Weights of a small transformer language model: MLP 640 SwiGLU.
MLP neurons of a small language model. Each row is named by its layer, matrix (gate and up: input weights) and neuron, and shows model dimensions 0-63. Each number is 128 + 24 x the weight over its row's rms, rounded and kept within 0 to 255. A neuron's up and down rows have the sign that makes its largest values positive.
After each neuron's rows, "fires after" lists the tokens most often just before its 100 highest values on Wikipedia text that the model never trained on.

L8.gate26 [ 89 118 157  90 155 174 110 128 146 135 152 121 136 157 122 120 154 116 135 116 175 162 142  93 115 133 131 156 145 113  82 155 113 117 120 125 146 116  97 132 110 111 127 144  85 103 135 126 114 144 109 104 164 148 121 103 151 123 160 140 122 157 150 125]
L8.up26 [126 103 170 129 122 126 162 138  96 113 127 130 113 137 126 135 142  98 132 116 128 101 155  95 151 103 146 157 127 132 118 121 119  87 101 168 132 132  81 156 137 143 102 100 154 135 125 134 155 164 134 176 116 115 144 113 125 117 105 129  92 115 157 104]
fires after: "D", "ar", "ad", "al", "el", "r"

L5.gate391 [136 102 149 105 146  75 131 119 111 180  96  98 137 106  80 109 116 107 123 148 199 101 110  81 129 134 134 166 121 102 179  81 140 109 115 159 134 118 100 130 120 151  83 104 118 100 148 122 134 111 142 143 106 119 170  62 124 116 107 142 146 108 130 123]
L5.up391 [123 141 114 129 129 135 130 120 128 147 108  95 135 145 120 135 136  97  92 130 168 156 145 137 138 151 125 114 121 102 110 104 123  97 117 123 106 103 135  84 197 126 107 141 112 110  77 172 128 114 165 128 140 141 140 152 134 129 152 106 153  76 160 115]
fires after: "p", "P", "con", "C", "att"

L4.gate379 [160 156 102 151 129 146 120 129 106 163 134 142 124 162 142 135 109 118 135 175 168 115 158 145 132  78 119 159 137 116  93 142 113 138 130 112 174 106 125 166 123 166 117  69 146 158 132 104 127 126 128 139 115 123  94 142 138 123 114 128 134 156 139  92]
L4.up379 [139 147 150 125 101 125 148 144 102 120 141 136 133 127 143 103 128 148 132 108 124 125 141  91 155 124 109 114 153  64 114 103 108  83 107  90 126  94 134 144  81 136 157 138 130 127 138 118 144 180 128 122 167 110 115 175 117 120 165 161 149  83 161 122]
fires after: "h", "gr", "par", "ted ", "adi", "r"

L4.gate617 [149 163 160 143 120 146 113 101 168 171 142 120 121 147 149 131 105 131 126 107 114 166 134 108 118 139 153 137 120 115 130 139  54 103 103 118 154 129 108 107 138 113 106 105 142  93 159 142 143 149 123 110 135 132  73 128 124 140  99 117  97 138 164 161]
L4.up617 [129  76 152 128 125 137 152 117 134 154 134 119 170 144 109 125 104  81 143 163 118 133 130 119  87 148 109 162 140 128 154 156 176 121 134 127 173 117 111 147  99 100 160 134 171 105 214 149  90 127 127 114 148 135 113 149 112 118 121  96 128 136  87  71]
fires after: "am", "oy", "i", "h", "g"

L5.gate241 [120 131 138 105 162 125 128 149 136 105  97 140 137 111 114 112 151 114 127 145 106 153 174 152 160 109 124 157 146 104 124 145 152 154  80 115 116 129 149 114 137 125  90  97 117 146  80 176 147 152 150  94 149 155 187 117 132 139  91 120 162 163 166 163]
L5.up241 [102 129 111 155 133 136 130 120 149 127  95 146 103 133 141  87 150 209  88 124 106 163 165 103 127 175 106 119 108 110 153 153 113 100 123 111 130 132  98 156 143 196 132 125 142 133 146 146  89 147 144 140 124 103 129 100 151 150 115 130 135 104 109 123]
fires after: "el", "i", "re", "ul", "le", "ol"

L4.gate1 [127 158 117 114 107 130 111 159 142 138 127 127  98 122 123 102 135 144 150 121 164 100 121 162 152  96 112 173 125 125  74 120 159 109 142 136 106 166 157 137 130 172 152  99 100 116 115 156 131 147 151  98 123 152 186 123 126 154 135 158 125 138 159 153]
L4.up1 [170 132  92 112  96 101 165 138 126 117 152 118 122 145 125 102 147 121  91 144 109 102 160 151 106 116 142 177 130 181  78 135 110 109 143  67  99 122 123 141 142 113 144  98 118 131 127 114 162 135 109 136 142 137 163  95 117 106 108 145 116 135 147  90]
fires after: "st", "pr", "t", "Pr", "St"

L8.gate221 [104 162 118 131 108 116 138  89 144 141 146  96 111 117 121 119 104 155  99 156 143  61 104 141 161 156  96  88 110 125 132 126  97  91 128 145 121 151 151 101 108 110 158 118 124 162 127 113 178 119 148 128 102 113 104 148 147 105 113 115 154  90 105 142]
L8.up221 [154 136  91 138 149 119 148 110 122 166 160 150 100 116 104  80 129 139 162 174 129 139 125 154 118 119 145 104 137 142 104 140 147 107 134 140  70 115 145 167 118 139 154 123 126 121 141 121 122 102 140 115 146 127 131  82 116 103 144  83  96 106  90 163]
fires after: ".", "cl", "Ch", "+", "l", "3"

L5.gate119 [166 124 129 119 108 159 151 105 102 134 138 139 125 160  83 100 187 123 136 124 170 117 122  98 174 103 132 149 142 152  89 119 158 130 135 131 147 135 120 105 108 126  97 153 122 138 105 141 140  89 129 122 124 138 143 100 131 148  64 128 131 134 161 130]
L5.up119 [131  80 136 110 150 112 111 157 130 110 117 115 199 134 126 102 115 126 108 135 106 141 155 140 156 100 116 137 128 179 115 134 146 133 125 136 151 102 147 107 137 131 148 107 123 133 181  81 122 105 132 167 145 149 150  63 137 132 144  99 119 117 160 134]
fires after: "the ", "a ", "s "

L5.gate286 [123  90  82 101 133 125 109 171 103 115 108 152 138 114 154 149 143 162 157 127 149 147 138 120 100  88 122  99 160 102  93 138 140 163 142  91 164  97 161 166 143 144 119 129 144 142 142 163 127 125 109 136 164 150 103 127  93 143 102 149 138 113 136 117]
L5.up286 [133 139 139 150 138 104  94 161 151 143 146 127 149 106 142  91 136 116 129 126 154 138 115 150  92 131 127 112 103 164 163 162 123 179 151 169 147 144 162 156 123  88 135  90 127  84 118 158 134 114 140 131 118 131 159 121  97 178 156 121 152 145 144 154]
fires after: "re", "w", ")", "et", "ra", "int"

L7.gate598 [127 145 126 103 121 119 130 137 106 116 151 132  81 146 143 146 143 123 126 154 137 106 120 150 136 190 118 128 123 154  81 135  87  98 147 139 107 158 131 129 102 120 112 104 132 136  73  78 140 168 132 116 103 110 133 131 100 108 144 155 101 118 146 146]
L7.up598 [121 153 104 119 128 174 131 134 124 146 161 172 103 100 130 147  76 130 114 153 154 103  82  99 105 112 133 155  96 142 111 116 142  97 112 166 132  98  94 170  84 123 133 111 152 149 154 101 155 103 151 101 150 142 111 148 149 156 122 138 115 162 142 131]
fires after: ". ", ".", "\n\n"

L5.gate582 [118 117 173 109 111 144  89  96 127 109  87 149 170 145 126 144 100 136 124 114 147 103 113  98 129 147 124 126 149  97 136 139 130 102 138 109 129 108 130  79 150 153 115 103 135 148 133 116 147 147 104 190 166 134  82 102  99 133 121 133 148 129 139 117]
L5.up582 [168 127 116 142  86 122 126 108 100 105  88 139 144 111 166 141 126 135 121  95 129 125 148 127 138 134  93  93 129 164  90 134 130 110 121 149 113 132  98 113 176 120 115 126 157 178 127 107 128 130 112 132 132 121 142 111 102 130 156 125 143 121 118 123]
fires after: "h", "H", "y", "min", "i"

L7.gate267 [115 155 145  73 169 148 139 166 135 113 116 102 110 132 108 158 107 125 146 142 168 134 121 106 125 112  94 141 126 145 106 143 129 126 161 111 125 142 127 138  94 119 140 158  99  77 128 149 119 151 103 144 132 133 191 129 113  96 133 160  89 120 145 135]
L7.up267 [109 158 136 138  80 114  96 134 140 120 151 135 149 116  90 114 161 118  76 144 183 136 148 149 108 116 112 133  94 169 111  92 110 108 160 147 133 135  97 105 137 146  84 125 109 143  88 136 119 160 132 143 116 136 159 101 115 137 115 136 127  98 163 150]
fires after: "st", "St", "H", "P", "Ch", "°"

L8.gate333 [152 126 127 136 111 139 120 112 134 181 135 144 120 170  98  99 141 142 125 127 169 117 144 117  92 115 100 125 128 107  85 165 126 168 117 147 155 137 177 133  67 109 123 114 120 123 167 112 164 131 117 154 141 169  71 150 136 111 121 144 127 110 151 135]
L8.up333 [162 116 105 100 102 148 146 100 143 139 149 111 134 106 102 110 142 103 136 152 128 164 103 141 141  72 128 168 122 140 135 152 107 147 139 112 159 139 119 112 133 143 114 134 175 136 137 171 105 136 161 148 161 136  82 142 164  94 167 123 119 126 159 136]
fires after: "h", "T", "K", "gr", "i"

L4.gate14 [135 156 155 115 146  79 103 120  99 114 132 115 134 128 125 155 150 129 118 142 163 102 161 143  90  98  89 122 134 123 153  97  86 145 121 150 102 141 155 101 135 154 119 130 165 109  78 140 145 188 131 109 120 123 129 117  96 132 131 157 193 117 134 153]
L4.up14 [117 160 132 136 116 120  85 121 117 131 125 138 145 113 112 138 175 148  99 159 156  99 128 107 143 119 116  92 117 130 159 126 152 125 144 148 126  91 101 125 164 136 114 165 141 105  87 164 138 167 141 137 146 115 121 135 118 145 138 124 218 103 143 158]
fires after: "un", "m", "b", "B", "eb"

L8.gate318 [153 110 129 103  95  82 144 137 113 118 116 125 146 147 144 116 144 140 111 118 136 170 118  96  93 137 149 143 165 143 111 134 159 173 135 104 157 123 119 117 101 127 145 140 122  83 101 146 117 102  76 141 131 143  78 137 123 122 133 193 167 142 144 156]
L8.up318 [135 113 143 137 126 137 159 155 131 135 141 111 150  99 109  73 159  92 131 112 153 121 109 122 119 106 106 105 166 150 179 127 131 151  96 164 151 125 103 124 143  97 129 148 114 115 112  81 161 117 136 109  98 138 114  95 139 178 124 116 189 180 123 165]
fires after: "\n\n", "T", "-", "S", "N", "L"

L4.gate50 [194 116 115 110 125 141 126 118 155 107 126 121  99 146  98 144 171 117 143 116  99 105 158 104 178 113  95 126 137 165 105 142 151  76 136  92 156 140 124 159 109  77 112 111 116 113 107 112 186 122 150 150 123  96 114 127 139 109 142 114 124 107 101  95]
L4.up50 [161 126  71 130 115 137 139 117 135 116 108 144  98 170 156 105 173 159 116  98 121 111 137 105 135  92 106  74 163 162 105 155 157 113 138 147  96 131  87 136 124 128 156 142 166 137  83 155 115 120 117 136 139 152 138 139 139 147 142 169 133  94 172  85]
fires after: "a", "qu", "e", "p", "sc"

L8.gate143 [ 99 122 151 160 105 114 123  75 107 132 107 141 146 152  71 119 122 105 152 161 133 147 123 140 109 113 133 167 153 121 156 140  81 153 146 101 129 165 164 135 154 108 105 109 100 148 113 113 173 143 118 102  86  90 121 137 135 150  82 147 126 130 153 133]
L8.up143 [108 118 129 132 158 118 115  92 116 165 111 125 147  99 115 101 133 101 153 129 156 175 132 149 106 209 103 136  97 132 136 135 142 128 123 153 151 139 157 143 114 128 121 143 116 118 130  94 153 101 125 163 140 130 132 129 111 122 117 172 119 169 139 122]
fires after: "n", "el", "tr", "l", "re", "."

L5.gate294 [122  90 119  98  98 117 147 110 134  95  65 134 121 136 121  88 139 117  92 172 160  98 112  73 118 111 124 146 152 145 102 133 141 100 134 198 116 130 108 131 154  94 134 126 156 156 172 106 112 130 122 121 136 142 177 119  92 108 152 135  80 112 150 137]
L5.up294 [139 102 169 100 171 160 136 127 148 113 100 108 164  78 146 128 176 114 116  74 112 137 149 120  91 158 128  99 128 123 121 114 105 146 122 163 112 149 141 122 147 121 155 131  93 135 139 127 143 103 119 157  92 124 111 163 135 139 122 110  85  91 137  92]
fires after: "h", "the ", ") ", "ed ", "s ", "a "

L4.gate74 [112 104 134  90 110 158 122 168 132 113 126  83 148 114 125 135 158 157  96 125 142 148 135 125 121  81 128 143 136 111 105 122 127 108 120 116  78 134  96 137 162 113 119 138 112 135 112 147 157 188 158 157 124 130 112 107 109 122 142 147 132  88 114 166]
L4.up74 [163 130  96  84 143 106 143 144 128 115  92 135 155 121  66 144 126 131 124 124 139 125 135 144 132 140 136 114 143 118 148 122 172 164 104 132 131 147  99 141 167  83 132 143 123 160 140 178 116 135 143 164 132 102 146 144 126 115 136 126 118 147 137 168]
fires after: "ti", "fi", "ow", "vi", "tic", "i"

L7.gate102 [114 118 122 100 134 125 184  84 131 102 156 128 113 114 154 124 103 141  69 109 144 159 116 138 152  94 130 121 166 145 166 160 191 147 135  85 126 176 146 119  85  95 101 141 120 127  95 147 127 116 144 108 123 111 178 127 131 120 148 149 121 171 162  98]
L7.up102 [133 104  68  83 117 163 122 129 147  47 137 139 105 109 148 134 118 103 150 117 108 122 133 124 107 155 165 129 115 139 155 135 134 133 128 155 123 113 138 159 153 122 115 123 111  92 102 152 142 154 106 153 105 109 151 179 130 138 139 165 114  97  82 138]
fires after: "| ", "be", "de", "ali", "i"

L2.gate188 [ 92 153 116 153 112 111 134 116  95 143 107 160  94 117 162 108 105 137 130 211 182 132 101  98 103 166 140 118 125 117  90 116 105  85 155 196  97 140 150 102 126 143 100 117 136 158 145 110 155 178 118 110 149 138 151 124  84 160  60 136 136 132 142 126]
L2.up188 [112 145 147 106  90 115 126 144  92 139 106 103 165  81 114 158  98 113 120 103 116 111 119 111 103 138 126 132 148 147 112 107  74  83 131 164 140 138 138 153 125 142 150 126 125 157 147  96 152 135 106 133 169 162  87 127 129 150 101 132  98 121 128  88]
fires after: "| ", ",", ".", "; ", "L ", "–"

L4.gate220 [111 120  82 147 130 136 120  90 115 119  94 109 161 177 131 125 183 153  75 147 152 122 121 180 103  96 114 114 154 109  84 147 157  98 135 132 131 139 104 125 137 105 152 132 153 164 122 159 144 121 125 145 113 128 147 132 110 145 124  97 115 136 149 134]
L4.up220 [120 165  67 154 137 113  92 128 103 133 114 125 152 128 108 152 162  72  95 173 114  90 138 119 140 168 139 115 100 128 103 133 153 139 103 145 134 116  79 154 111 130  91  92 107 138 139 104 142 108 136 117 136 176 100 120 173 134 129 125  84 166 125 143]
fires after: "fe", "re", "h", "o", "m", "ph"

L7.gate221 [123 145 126 107  94 149 119  81  91 156 109 137 147 120  93 166 125 137 142 164 168 115 136 144 142 135 130 138 123  93  99 116 114 130 116 158 131 138 127  89 129 146 138 143 120 175  98 122 142 108 118 156 169 125 188  96 124 119 106 136 127 135 170 114]
L7.up221 [108  82 136 144 133 130 131 108 124 146 117 140 131 133 133 104 148 109 148 152 161 130 150 122 176 135  75 122 140  68 111 105 159 118 115 121 179 155 128 127 160 132 174 124 157 138 159 139  98 103 143 119 143 146 169  83 144 115 117  97 110 117 170  71]
fires after: ",", "an ", "a ", "the ", "In "

L7.gate628 [132  65 127 108 129 124 130 145 125 113  91 129 149 148 132 120 191 135 120 143 135 107 125 132 157 127 146 150 111  92 132 148 158 111 181 108 146 150  95 155 143  48 145 142 124 100 102 112 139 101 131 121 126 172 114 137 112 128 145 146 121 106 111 141]
L7.up628 [156 110 148 129 121 110  90 119 128 117 113 126 142 139  96 133 115 145 136 167  76 142 106 144 137 124 180  95 158 157 123 133 132 151 101 144  86 112 143 151 153 166 159 148 110 168  93 111 121 137  88 131 107 104 135 106 126 158 112 111  95 103 118 154]
fires after: "c", "stit", ") ", "C", "is", "a "

L8.gate413 [132 114  95 104 170 143 146 142  92 128  88 130 153 140 174  90 152 142 112 200 114 170  98 116 141 161 128 109 142 129 158  91 112 152 129 141 158 146 137 126 122  76 139 165 159 114 142 127 149 129  88 162 123  98 101 109 129 106 103 135 138 106 105 157]
L8.up413 [115 118 150 117 142 132 139 147 113  98 127 129 155 118 119 136 105 119 131 144 111 128  90 125  65 119 123 154 123 141 157 104 150 136 154 141 149 154 118 136 151 133 142 140 154  72  71 127  93 105 100  90 135 100 128 153 126 111 174 142 126 130 109 180]
fires after: "|", "H", "h", "\n\n", "T", "as "

L4.gate498 [102 143 155 113 144 152 155 163 151 144  56 147  99 101  84 122  82 131  99 131 170 185 161  96 122  92 158 133 117 117 104 127 129 136 110 107 165 153 123 141 124 117 124  91 143 117 192 116 133  96 138  94 134 138 133 154 127  92 147 158 104 139 126 111]
L4.up498 [118 130 128  92 156  99 108 128 108 127 102 107 112 110 138 119 106 126 172 115 132 136 152 105 135 164 161  99 166 141 177  94 115 109 132 149 154  90 184 143 114 123 166  73 131 100 126 136 165 138  86  99 129  98 109 102 141 143 106 135 135 126 130 148]
fires after: "f", "comp", "re", "af", "Af", "ex"

L7.gate50 [142 144 142 121 139 108 141 143 112 113 104 128  86 114 123 140 124 114 140 146 177 130 106 114 160  83 109  99 172 123 147 124 111 116 104 183 103 123 131 166 145 130  74 120 156  99 105  85 112 197 119 155 151 154 159 106 114 105  99 148 113 107 153 150]
L7.up50 [146 146 162  95 166 111 118 169 144 113 129 152 117 100 151 161 114 144 143 140 115 124  98  98 119  85 118 150 112 118 144 136 128  80 125 142  81 134 129 133 118 106 105 122 180 150 147  97 141 119  98 116 131 149 122 103 160 155 121  98  94 121 132 146]
fires after: "\n\n", "tr", "pl"

L4.gate432 [ 92 154 186 127 146 155 121  99 140 133 104  94 140 101  84 142 144 124  99  86 128 136 126 132 156  82 132 150 183 127 106 146  99 165 119 184 150 138 122 146 141 123 140 117 112 122 116  92 124 101 148 139 119 105 112 191 126 129 102 141 115 149 125 110]
L4.up432 [ 96 157 161 145 132 137 110 108 102 157 102 128 128 131  92 152 129 134 134 147 159 117 135 175 122 173 117 167 100 114 121 160 144 180 131 135 110 111 148 116 177  99 147 165  94 112 149 158 149 129 145 154 136 149 169 138 137 119 162 136 139  70 133 200]
fires after: "M", "el", "l", "L"

L4.gate592 [165 167 133 156 141 109 128 102 116 143  96 112 149 157  92 185 125 146 140 141 122 134 163 181  87  67  97 111 117 142 137 109 158 160 150 120 150 162 122 143  97  91 155 130 138 161 102 152 143 139 144 175 129 118 115  68  97 127 111 111 111  98 136 159]
L4.up592 [145 143 155 137 135 147 133 107 136 124 133 110 112 149 109 147 133  81  96 168  94 153 128  87 116 107 139 107 134 152 131 112 144 126 145 164 120 102 158 134 138 129 109 127 193  73 140 117  82 162 138 160 124 125 117 148 135 108 167  93 112 136 120 163]
fires after: "y", "o", "s", "mus", "Mus", "h"

L7.gate429 [122 127 122 121 110 155 146 123 130 123 127 129  90 106  99 137 144  63 130 118 127 120 103 126 162 145 137 114 114 101  99 115 163 134 127 152 138 140 106 129 110 121  74 104 132  57 114 146 131 128 106 163  81 158 116 114  91 127 104  97 151 188 135 140]
L7.up429 [132 146  66 110 186 152 143 136  93 124  80 108 138 114 121 132 155 100 144 159 155 100 126 146 138  81 117 144 135 117 103 139 171 109 152 120 151 136 156  94 139  75  92 143 135 126 115 134 104 124 129 157 129 148 140 145 152 152 167 135 107 127 139 109]
fires after: "c", "uc", "Ac", "rec", "ec", "se"

L7.gate240 [ 77 138  88 117 123 156 119 112 130 162 155 111  89 112 156  92  99 122 132 104 127 182 132 177 131 149 140 115 124 150 153 105 147 148 123 135 142 157 106 128 112 107 148 145 132 102 165 150 139 133 103  98 141 107 156 131 131 158 168 135 116 127 139 110]
L7.up240 [ 82 120 159 128 108 124 109 131 155 165 135 188 113 107 139 103 129 137 169 135  94 171 121 177 144  66 131 101 123 149 183 116 134 122 123 124 161  92 110 141 150 118 132 108 102 147 115 175 151 142 119 121 140 109 165 157 142 136 144 154 126 150 137 136]
fires after: "| ", "be", "n", "ali", "fi"

L5.gate610 [158 143 136 140 122 148 115 115  93 151 101 163 130 149 118 188 132  94  90 116 108 128  87 124 130 170 139 132 109 137 153 147  98 125 139 115 131 117 159 122 156 124 129 103 130 163 129 138 127 149 122 153 151 135 110 129 131  95 107 167 112 115 155  92]
L5.up610 [131 122 121 117  87 130 103 131 161  78 177 118 120 158 133  97  88 133 163 101 142 159 176 125 141  72 105 141 101 127  98 144  85 101 118 137 147 110 114 109 161 152 130 111 129 152 104 181 145 160 111 135  86 152 166 135 133 125 133 139 108 135 152 163]
fires after: "H", "h", "ash", "m", "M", "duc"

L5.gate300 [129 109 122  95 123 178 148 112 127 102 130  87 102 124 158 100 148 157 147  96 121 141 113 158 160 118 119 136 121 176 120 132 109 145 132 126  78 151 117 134 164 124 133 198 142  75  94 105 136 139 107 123 154 108 174  86 166 153 120 146 139 134 128 106]
L5.up300 [115 153 163 136 159 129 140 165 113 112  81 107 141 144 139 147 125 154 130 131 113 127 174 134 114 143 101  83 135 173 153 154 122  76 121 156  97 155 144 129 106 115 136 110 152 136 154 123 127 124 144 108 152 123 111  95 105 172 155 115 151 127 146 162]
fires after: "°", "F", "″", "G", "K", "Al"

L4.gate27 [137 149  94 113 173 132 148 190 132 131 120 149 108 135 126  75 109 109 169 126 131 142 106 177 128 153 120 121 172 118 129 120  93 115 122  94 112 125 119 118 122  94 122 108 144 111 109 148 153 130 106  90 142 123 153 116 123 140  89 110 140 107 170 135]
L4.up27 [135  97 143 129 114 136 157  91 111 138 115 158  59 124  73 112 107 143 140 122 122  90  81  73 132 139 152 130 130 163 100 123 124 121 134 133 118 139 149 129 138 112 144 113 151 138 129 128 140 131 146 140 116 112 108 143 121 129 167 144 138 126 142 144]
fires after: "h", "fl", "par", "r", "t"

L8.gate336 [113 102 153 194 146 130 107  95 148  74 132 139 102 155 166 126 147 102  98 149 105 115  77 124 159 147 136 148 130 113  85 165 121  56 131  83 141 118 109 113 136 110 140 120 115 155  85 118 126 151 115 103  99 139 140 131 150 128 136 162 135 133 133 140]
L8.up336 [ 98 146 135 139 143  76 105 133 123 127  73  92 135 132 116 106 109 140 113 123  92 109 100 139 155 123  87 171 127 162 106  99 185 119 134 124 152 153  95 148 110  98 140 135  88 169 130 104 129  92 103 126  85 138 141 134 155  89  79 116 122 153 151 124]
fires after: "H", "\n", "C", "c", "h", "s"

L4.gate544 [184 130  87 100 130 146 110 126 129 161 142 138  48 145 101 108 133 129  79 117 138 128 111 105 147 112 134 130 110 108  87 142 124 103 130 156 126 115 110 127  94 103 124 118 119 137 119 134 149 107 114 138 114 134 105 110 113 109 162 132 136 104 111 151]
L4.up544 [117  88  71 121 161 109  76 129 147 114 145 135 120 143 128 103 163 136  93 169 114 152 133 153 181 112 103 108 128 149 118 126 157 125 119 148 140 155 148 164  81 116 110 134 101 169 132 148 148 139 136 125  82 149 120 130 151 130 131 100 151 138 128  96]
fires after: "g", "ch", "sc", "e", "c", "W"

L5.gate324 [135 135 126  80  65 133 108 108 131 105 178 107 151  53 104  89 155 132  88 150 143 139 121 127 126 125 151 123 145 121 127 108  83 104 129 145 144 136 149  89 157 148 127 112  80 128 151 125 111 166 116 117 164 132 137 135 111  95 128 131 179 117 168 118]
L5.up324 [115 101 102 146 111 134  51 158 126 171 117 103 178 141 151 118 187  78 110 131 140 119 140 104 101 159 147 120 149 115  97 161  99 110  96 137 139 119 107 115 148 132 112 142 120 112 129 105  94 111 115 139 161 119 137  63 131 137 136 121 115 163  86  96]
fires after: "d", "und", "il", "m", "a", "ir"

L4.gate616 [144 134 125 154 114 107 127 192 141 132 139 120 127 145 111 100 100 140 123 131 138 146 152 187 134 122 102 118 163 133 111 119 112 152 121  99 142 103 116 133  99 164 113 115  84  96 111 155 105 149 123 110 157 146  93 111  88 106 147  77 158 102 111 169]
L4.up616 [122 138 123 118 110 114 125  95 135 117 144 152 135 125 120 127 155 124 153 125 172 144 100  99 141 129 117 173 116 152  73 131 102 115 122 139 177 105  76 107  81 119 106 139 135 124  60 162 117 144 114 116 131 134 148 134 110 130 167  74  93 115 132  94]
fires after: "stit", "di", "l", "ing", "ec", "dec"

L5.gate307 [121 135 103 101 118 144 121 152 124 138 128 140 120 147 126 104  96 159 144 126 143 119 158  92  94 105 146  95 125 124  98 108 110 110 153 125 120 163 165 138 123 140 138  68 134 127 164 130 129 129 151  84 147 130  93 144 113 106 150 104 134 130 156 169]
L5.up307 [123 137 209 145  92 147 150 125 158 129  85 125 118 129 131 127  95 152 117 106 120 109 155 147 162 115 154 126 164 149 153 166 137 113 143 129 109 122 179 100 111 144 134 116 131 139 102 157 139 149 142 140 103 130 141 114 124 139 141  96 121  93 160 111]
fires after: "h", "H", "f", "of", "af"

L4.gate314 [ 86 112  81 102 132 117 117 164 103 112 131 140 168 119 132 124 123 122 123 144 134 147  91  99 118  92 140 134  89 161  89 129 128 174 108 126 152 120  56 147 157 107 112 148  98 120 179 133  89 124 141 109 126 123 104 120 111 110 169 166 164  91 146 101]
L4.up314 [109 158  82 118 175 132 123 143 145  69 116 136 151 151 141 112 165 135 100  99 141 145 132 132 127  95 144 122 114 118 115 109 160 116 124 101 114 147 114 132 144 139 126 132 139 155  92 119 132 120 149 183 157 139 144 173 131 113 100 133 135 123 181 132]
fires after: "ow", "de", "tic", "and", "cent", "sid"

L7.gate377 [160 127 143 120 109 116  85 150 148 150 143 184  86 142 134 178 127 137 128 130 172  91  94 115 134 174 147 157 152 111 104 135 147 128 120 162 136 119 122 138 124 178  65 124 131 129 143 141 141 139 113 148 162 114 137 143 124 105 146  97 123 160 137 126]
L7.up377 [122 149 131 114 133 181 114 133 106  89 105 130 141 147  98 172 157 113 118 107  99  89 118 131  86 164 104 144  96 134 102 111 139 110 118 130  75 125  67 118  84 126 114  91 135 125 135 120 127 149 146 114 148 108 132 149 137 132 124 142 117 142 127 159]
fires after: "ap", "iv", "dec", "m", "V", "par"

L5.gate519 [127 118 137 119  79 101 124 153 155 101 115 156 144 125 120 127  96 135 163 147 161 153 132 134 142 136 109 117 125 107  99 150  97 113 146 129 150 133 113 145 146 106 128  95 151 152 109 130 132 123 120 123 121 180 118  93 115 113 142 113 156 116 201 137]
L5.up519 [112  98 107 148 178 143  91 144 123 113 113 131 111  94 144 140  64 148 158 135 133  81 142 100 160 120 135 119 131 164 118 142  61  99 132 111 143 133 129  80 113 124 148 140 137 122 127 135 110 155 103 112 161 118 143 139 136 156 191 134  81 126 168 131]
fires after: "r", "tr", "fl", "z", "el", "h"

L7.gate23 [ 80 135 125 159 121 156 158 171 133 162 106 142 101 129 155 139 150 142 130  92 168 125 126 131 148 140 130 142 170 136 135 152 152 160 139  92  75 147 138 130 138 125 118 132 132 148 106 122 131 151 106  91 112 119 144  88 142 100  86 122 140 152 167 111]
L7.up23 [119 123 148  86 116 156 121 108 142 174 110 137 143  79 146 190 133 133 161  95 101 133 131 132 131 133 149 122 152 142 126 144 158 134 141 143 120 130 120 140 124 119 172 140 146 117 175  91 122 139 127 111 128 139 119 141 155 140 128  82 156 176 133 135]
fires after: "f", "sp", "F", "p", "Al", "pl"

L7.gate452 [125 133  74 170 143 128 101 109 137 114 134 112 131 164 122 136 128 118 133 153 145 113 135 145 120 170 104 156 111 111  92 123 132 103 131 100 129 168  71 149 125  86 149 119 159 169 122 117 126 157 148 116 144 139 128  92  81 130 123 101 134 106 155 176]
L7.up452 [139 110 107 108 133 118 122  89 137 131 135 109 138 123 124 168 176  86 130 144 137 151 134 115 160 134 114 114 118 101 126 115 117 119 146  99 119 152  95 133 121  81 174 100 148 126 158 115  91 159 121 127 117 120 102 138 122 128 151 101 160 117 166 140]
fires after: "h", "H", "m", "s", "u"

L4.gate2 [116 134 133 132  82 129 114 121 142  81 200 134 179  96 142 119 120 155 129 122 140 110 119 116 126 107 163 145 140 133 120 162  98 130 126 109 124 125 138  99 162 116 121 126  90  90 118 149 132 147 116 120 179 167 128 129 143 152 142 127 120  87 146 112]
L4.up2 [124 153  96 128 152 146 120 119 133 144 129 139  70 195 120 111 148 136 121 133 114 151 117 137 131 119 161 102  97  96 118 108 125 128 114 140  90 134 116 106 143 161 149 127 156 131 112  71 114  94 113  92 143 125  96 125 150  91  93 144 130 127 168 103]
fires after: "m", "un", "n", "b", "d", "i"